{"n_layer": 15, "head_dim": 64, "norm": "layernorm", "norm_eps": 1e-06, "init": "normal", "optimizer": "adamw", "lr": 0.00195, "beta2": 0.99, "weight_decay": 0.06, "schedule": "cos"}
MLP neurons of a small language model. Each row is named by its layer, matrix (up: input weights; down: output weights) and neuron, and shows model dimensions 0-127. Each number is 500 + 40 x the weight over its row's rms, rounded and kept within 0 to 999. Numbers have three digits each.
After each neuron's rows is what it responds to, as a language model described it from the Wikipedia text at the highest values.

L3.up474:508559528509546557528461472472504522523493452519497489498524453482479465515446402476514507460398562470474493541480469532488510524400509540512532516545500478555425485506468592530506407510480531508508522436501454563537438482529467563479519480482528452502541551509590512506416481521444494506502513463466489480513513501552558594462496530477447458494489473504567458430424441498461383510529
L3.down474:395533422519515495463514514461505605480510526464488492457555447475488464561506503361476420443475517527463522440561511467466470505510551545520600510511536490462478518464523528591490451437503527513527462534545475558482501499534461512548515448477512481498567505512527502480491537400524506491474451486497478520430536486536606508506525502492465487454456514547472499529493569485494496502470
Description: "born" in biographies. Mainly "born" in biography openings like "(born 1976)" or "was born on"; also "=" opening article titles and word starts like ba, air, car.

L11.up220:477537548539543477531478522526513495493492506528491534405556499553557448524458496516516519552489502531539484537497484481487503540427468479516443397461523537518518519488516449399465451435426447486552524534477458593407490544482572556523419429565448526520519564419510517493496486529497484484543462505544551422498532462508572493545472512498535511453515486450504475541473473532512521493555
L11.down220:525426494510429531461548513518502522495475541526479494464535549482446496528517464600573489479535502493500511493550524498515503508546469464530550498516442494529565444574502512524449503505493493413464505492564538558457542477537482528434486583497568579492533411492492544411543499453475555505471442444487469542520440538439429543569543508560556460542483493536508461500461505552494504491531
Description: Ordinals and word-final fragments. Fires on ordinal words (first, second, last) and on closing pieces of split words such as eight-h, streng-th, nor-th, 3-rd, thresh-old.

L3.up154:513468474473516490500535471489502499497518542459517454453446552499492520493524544583523540536485523447506477408535506495471476582466493483484436495474499521538471516472494542427469496395455460508483483554566524506514543469519599513524531469510474490510405447488550528519462440514480509451540563510514456464474499509471528456574525549559539473466455517504495522515431518535535560528619
L3.down154:456542530537482497494547496524476537507446533521507533455554508509522450511480546496500520567507544499445517528570533549545444472535492531451505486594446474516457471553544534488473452447566442501488479499523564485414498434458526462491498599461427490600518452477513506607463557567446467462542458569502438515471457523504427430479536501566502524532494520482517486483490478495503548485491
Description: Split-off capital first letters. A lone capital letter split off as the first piece of a capitalized word or name, mostly T, U or I, as in T|igers, U|kraine, I|llinois.

L11.up727:463541474467501484508515467465517468525468486502522461509531495513528420491551489538512573474536450468529540439563485470499470528520487528439541447417475474565474504422485463481561415491533564601443489449538432562486513442470512525577548517546472492435552506447471422399512460503544588480499489471520449521585555472492469523560491567496527509523486509428462513475417473491470468462485
L11.down727:509449528484471512461518470487500529503578543532451478472587613477512573540541513513446491431509502606526534486485461596454503544493482516515419504520503476494511486520517452538472580498473470424537486530532461447539485480497494505499468554531533441484483469519517509464530567475523452498553517440496474489475501491542478547533514471488583458471482474485583518506596502468507514517430
Description: Word-completing suffix pieces. Final subword pieces that complete a word split across tokens, like stor-y, internation-ally, cler-ic, the-re, and second words of set phrases (United States).

L3.up627:499487558488592526496558382492494494543546533488476488460456471540509510524487448511616508542517506518481472510445444512498469550557508546465498467451488438478463465456570471490434507433436549507505514448527467446447479516511544580490421433513527519458443507433476456536499470503540543521522494505542534474535560451442506513530509517447497438519446449472532457539493512596468470483526
L3.down627:541480524472414559449534540532486504510448487480482487500482524515453482525492482551609512528494459446524424530493540451478536514549459515496542533492507439459559502464554408522496522500464496472531555575479567450457467490533524564413544502542496469410530484419521496499532483525530551568554433517501459504460536382477474483515493520513516494509519489441462458496561509556528558528435
Description: Ordinal first/second. Ordinal and position words after "the", chiefly first in "for the first time" and "first round", also second, later, end, head.

L3.up243:518512529493484474551437496474507439509515584488465479487444514495570481493539555483527575475518541499458489471497407463535474506560508554473516509461476518531491563474530560508504461450494460568538488518542503489541563452524472544429510515540452458469455479595543438528516449513477580459485458494591558486554485572520485463519482536517504437525530508491509503551549470500513519459462
L3.down243:540548406483515508535470490554496457516465523504483557442515522469537513461524528544422516488512500559420518547543474411469508480526552489452595535489529589519426515521479479499527433523499496511561515510497528489536462491482465522458505505452455443487512460561492460558522450488487551489473484516561481492449506572495477400457455518424564489565520529485479521551549474470494553621440
Description: Word-opening prefix pieces. First piece of a multi-piece word, chiefly "un"/"Un" (unknown, unable, Universe), plus name starts (An-tigua, Char-lotte), degree words like most/major, and "%" in tables.

L12.up426:526575553436517514534388505459524476488449484558518417462498508509643486521462498522531499454488573556518460531433488467485547577508500531459507476489455459531390475551508501486498488479506489510510505516512546541486476429566538517488502476440449487406499522498499453511476545564459476561504450539579498514541475477450502542507438499576396549445536447498519509466509521567460488457450
L12.down426:500524483478511498438572540424540528433477565506525469465481556463412525497574507497561533506556511498499538481503466499472487443546465448527510515483399516532480517538526504564502600501594499484556470486581464486491548515459494523479515512476478469526525485492527433526488488491478602478558534509487516466450506507521476525554616543505530550476458529507462465515509488485478507487512
Description: Death verb endings. Mainly the "ed" completing "died" or "killed" in biographies (died in 1995, died of, Died:), plus other word-final pieces like Befor-e and Sin-ce.

L12.up569:430528479505474480510518437495460552571412563562475523534514533492545467477518459522450569548442465505545402527478473491515538569477470498494451532470514562521494459467514570471563439519507388470557486459543555527461491474468570520489474508522532505500528519512508486504484529539447547453491400532461472534519488509497515485516576496547572531469473561525493527456492502469436487483463
L12.down569:460502405447561506539461491556476479497469460457448537572486474483473527483541548569597456487496509463487493511531528531467560549528561493464445566471464446445520521473518528530543521547452459529502534554597485481474445483540520492487486513494490511512471488443477528466550488497430548484492480431495486552407435487462514498577589437550534546595551495530547509520443518444468399477448
Description: Place-name first pieces. First word-piece of a proper noun, mostly a city or region after in, to, near or from, such as New (York), To(ronto), Bu(enos Aires); sometimes a personal name.

L11.up407:486490569520458535512460411505495453567588601485431521506463542542549470513519440555508512517468479505502516492377457528495497506469554542510438451515495565558501505403515537523431500459578464469506491451493437488491451490491518543503468517445535485533448489391531465483490409440441553452496478500500581477524524549407540453447532503507505566515453585537553570490503514524437519493520
L11.down407:515508455518495505529465564502509488506468533490503453498495492512569497495500506483469557504539525481484477485503429534517571464481471520568473505526604486485544496513434490495467493527550546421555461448423490510461502495511565511448498537477527511553456415613479450476510502446530475577547454544509440384545542446445548426537528487451501539490522500473495485451512542410494595567550
Description: Mid-word fragments. Second pieces of words split into several tokens, as in P-ub-lic, M-il-waukee, D-ur-ing and McM-ur-try, plus "New" before Jersey/York in place names.

L11.up672:516553594487494467492456437501538477538514456507536505494448514621518515520450492507505539518519528502503462494469504519456539512498505505531522493496496463573538555516500426515460521472443590473543471489562430548473530539504572529549520458502535411527535465514545443491493464498484471467608485487492529524572518556548501492487462524448435552476459525424488505399500500517505517504468
L11.down672:542478485467495433448481457444510497516526486434466509433480524467524513500508489470467399426559550475440448499471480505502552504545568485507491524533511498508527471634526460485500571530565522433584525497449547537555551474550513495471482467496503422501498526494574492462541484487508446478574546539521554608399434458548496443553530508513479497488463542453529458453500485541452498534475
Description: Date-expecting positions. Tokens just before a date or year, like born, in, on and day numbers in birth parentheses (died on, was described in), plus closing === of subsection headings.

L12.up510:412528471527558540472430468481542509607501585545509441600541523524558448524529484461487567504531454489396480500487416544558540478529528524447472472423469475528454474481528503530500438498545481508573514483435440539554485490540491585468498574577533516466516609419486462465498473532466594544479469493469499475553515567489516515519493532477500512512496553471514524470490483519522436450465
L12.down510:435494519535448477536527403502571462518487501488446494484532538514494548470488530558466478465531502576498489464458470490468468555536513549529464488495530501499479526503559480539548501505475530506519559456441450548458518460436514426539503449458452435508572510532425523469517441552462481490534593462487544386529534440507472458483436467510541484481496501415477543572533605487513528543410
Description: Word-completing subword pieces. Closing or middle pieces of words split into several tokens, often place and institution names, e.g. Deput-ies, Eston-ia, Cong-ress, Heb-re-w.

L12.up583:546571533497489523472477549453451465569514526585429473494495453566463539516483488530501567418488544513542519502472482488509524489506463499499502486475558497509585537491483514445455470477533523526500462477462507448547526572494456489438501505470538490520474518527474518472498452492470527441536466459509532467441448454546553499460526497510606508446480478458571437437439526491484463530564
L12.down583:538426475514514490472529525512540535438535566524472501489529515490446539447538487485513479612520450478490517486578477450529455505517492508435437586520442496502530496490491508542559422483457524481468482539416530488475479541494435547501483469449490545466552542502505514460499539483498453511461530501522463554475548523460467490457546476557456536490505504598508511493494478434430511532477
Description: Mid-name continuation tokens. Word pieces and "of" inside multi-token proper names and dates, such as Ukra-in-ian, Order of Australia, and Metropoli-tan line.

L11.up604:504447512530521539505565419458423527483451519476471539491443518483465509511482531592545477447520515514475390476515483498518511542496495507534460488555461441491452508491517435490457478465488488530545471490552441554488580484511566501608488506476523496514502518572532464475489484498489549514473513512511450459520533516518513562538591515574617429521462571508515476538514491497543495534511
L11.down604:459439502472541456437564490499498510531489514503481540534533585535595532604453474541556513541581448518563506484454541476544468490481494456514533495496538505421473535528510445533486501552522441492480424452476501506493523533454502500496536509437506496536477454452555516524525536490411528460452486476497489650488453520497538514498506585506451470523519493486515408501649554464528575494539
Description: Sentence and heading ends. Tokens closing a sentence, paragraph or line: final periods like "in length." or "kg).", closing == of section headings, table-row pipes, closing quotes.

L12.up331:500578502507450590486484450445495531450509498544558418515477502520540427525462596489546449495494456513552445453472451458550475508467494520520436419506513546506510515443513491508483480433556552528520414458520459523562488518483453471518521451580534484531481492534481549478465510469467525528439478523489572508471561570506517529526525525525495479517456521461512527509525478557531480516441
L12.down331:434486515525508475484561525497515452545508495524485491511541460516537535436518479508497498481537473425506540487471537502475466434498518463363441553508466462489514511497519473558514707494567454506482509490486545470508450485516460512575457573513472555518418500478516485506459481451484533465506445510565477426430491540505614560590506496458495493420547510547520504481449583454517475455528
Description: Structural boundary tokens. Line breaks ending a paragraph or following a section heading such as == Demographics ==, plus punctuation before new text: opening parentheses before acronyms, colons, hyphens.

L3.up221:487419474463497509542557481504522591566512522494471507505426532460448564450456462514544497430508534644489515529470553495458553475538432508559504449494536478520515495427489516490470429491523507507474458480466484430495528446548522496507522488486532585537535528531491455517451494468518536468437479487478486474494531556490519503489457534502552505507512539516542536584487448544554557457546
L3.down221:473531459503508481391579486501494511466493543493553507542530499516509465467514430527397434471483541518508570506532517467517554536546460488449568532496497490570487500468466480539471466470449506504491484510506473508443518465537505522502479453462456561515519548479523558481495501457509529456450435574480408493504501501562500453529518503527426483425509460468506555541500446473591480450507
Description: Mid-word "an" piece. Word-internal subword pieces, mostly "an" and sometimes "ent" or "ign", inside names and words in sports text: Se-an, lo-an, C-an-adian, tw-ent-y.

L12.up864:532499491507448485457425522494530519516497586507468446429438546521549542449465500433507510426526444450444455412510504458468475527443547456488472450502425542515528493557535610508523515436496483427500509472475486600592516500574501532518475460484473462498518476530555452493470483482510474508518499487448463560519512553448535541527557508540505568475472504462597559446482535504461440487544
L12.down864:544547510478415544521554553532450469501484443437482509509489483546486509569459484553483500527505488469446460493426516470502545507445486476519545507480469476452510485485515514491463461489487502433546509496497471533505566546531569532474442467543476535468537452450502520492511452479525543477515528512564539510522429450585481395518465542487435528533447568493439458542490487505534562535465
Description: Diffuse structural tokens. Function words and punctuation in list and infobox-like Wikipedia text, such as "the" after "in"/"on", colons in "Profession:", and heading "=".

L11.up94:529512520514519506451557448460533549620516503532434458473506536482492543557430453493495570501509507464475496493475446524467506499518443468538475524466458520579537575488558445495480488524573490612500480524447464482545576537472499481557526457543440457465453467487448499510537482511521518486610478538436507464443491470490463529504499539483544547423543538522522489435508507506518531495454
L11.down94:416416509509532530519507570454507440481439541571559467484582488538501532511510496531482462511482498513410529461478386466492458419488509497514478469479510464602445495547511554497513529523434504477489546523517472512424481528504450541471533461510495486548485527492521460580465534503500558445555458447512484508571532549528554392475510491529545432522464585474473583570457554525445580493493
Description: Mid-word fragments after capitals. Second word-piece of a word split after a short capitalized start, often V or P in names, e.g. V-an-couver, Vi-ctor-ia, Pop-e.

L12.up383:549474477530495494466534450494510570473436507504421529521508478505530478488504453565528503517512451520519491532453501471517524542520524483504411460403418489465468507467541509484510506514521472436442524468558479548494550565504542556586496519544507539459504541433477494450407502477509452539459458519546509482548416518516515481552480537508451488492520494474556526456509483543441507424434
L12.down383:509576512517504569462455567573530468568439486476500527451473509513495425533480469441512480557491435462493527501520560471497524489527454504478483490506533481403482506495492515527534613566463518514555524451518457472435467483473469573509510477479471419504463473495502524474509544509518532472473458579424446514531569478611496501476476521511591442501552503447466441493504505619511501529554
Description: Predictable mid-word fragments. Word-start fragments and short tokens whose continuation is nearly fixed, like m before other/edian, Secon-d, 1-st, year dashes, his, first.

L11.up2:460530492490559479508454493501529478577567501496473509429472531480542492530562466571513456479514474468420540456463464561494460525400460472432482484546480501551466543480525552497564525462489463524531585526491545504533523499596508530510469493424561571475452583488496487461460496514483494522578492533494501523503575495463488508544535546483440534487530539478637490447480533515484480513538
L11.down2:482549571539563484546491462514458480490458519531497499497466517530462513566491575475474546422502502540526461472486563500428527533501512510507491511407479427472456568510471465455523616533450613492477490478430432602504527541503589478466489425519458523494526396468434497534580519541444506449456564378508434518499560450508536463502505502536521477500518509419446490512493432462541436419492
Description: Determiners after prepositions. Articles and possessives (the, a, an, his) right after a preposition or "is", as in "is an American", "According to the", "son of a".

L3.up277:461460491537427592522445553522497501602424479526479500510513470536536403476516473591531533466520485441504511494463429422577525522532495470502452536483508523556521534469525530466431449529523503514449504530471509523516552479488480500475524509506508539484529547476423504458442425476515569523476521525509483439541439577521515521474478544479484499501514498437495534512543497514542504529509
L3.down277:538496500480464489519488532449517502504478454474465518519604449468540530474535441516562497545516523471468476564456534579503483477581499500514467477437546516462447547507502479479458539478483534498471415558433487489462478466475524526424469485542419455499519444541477471556542562458476567500457510551447456538589553475473409469570478479445470531502562452559480557494520462493586506558499
Description: Noun-forming suffix completions. Final suffix pieces that complete a split abstract noun, mostly -ation, -ment, -tion, -ies, as in releg-ation, instru-ment, enem-ies.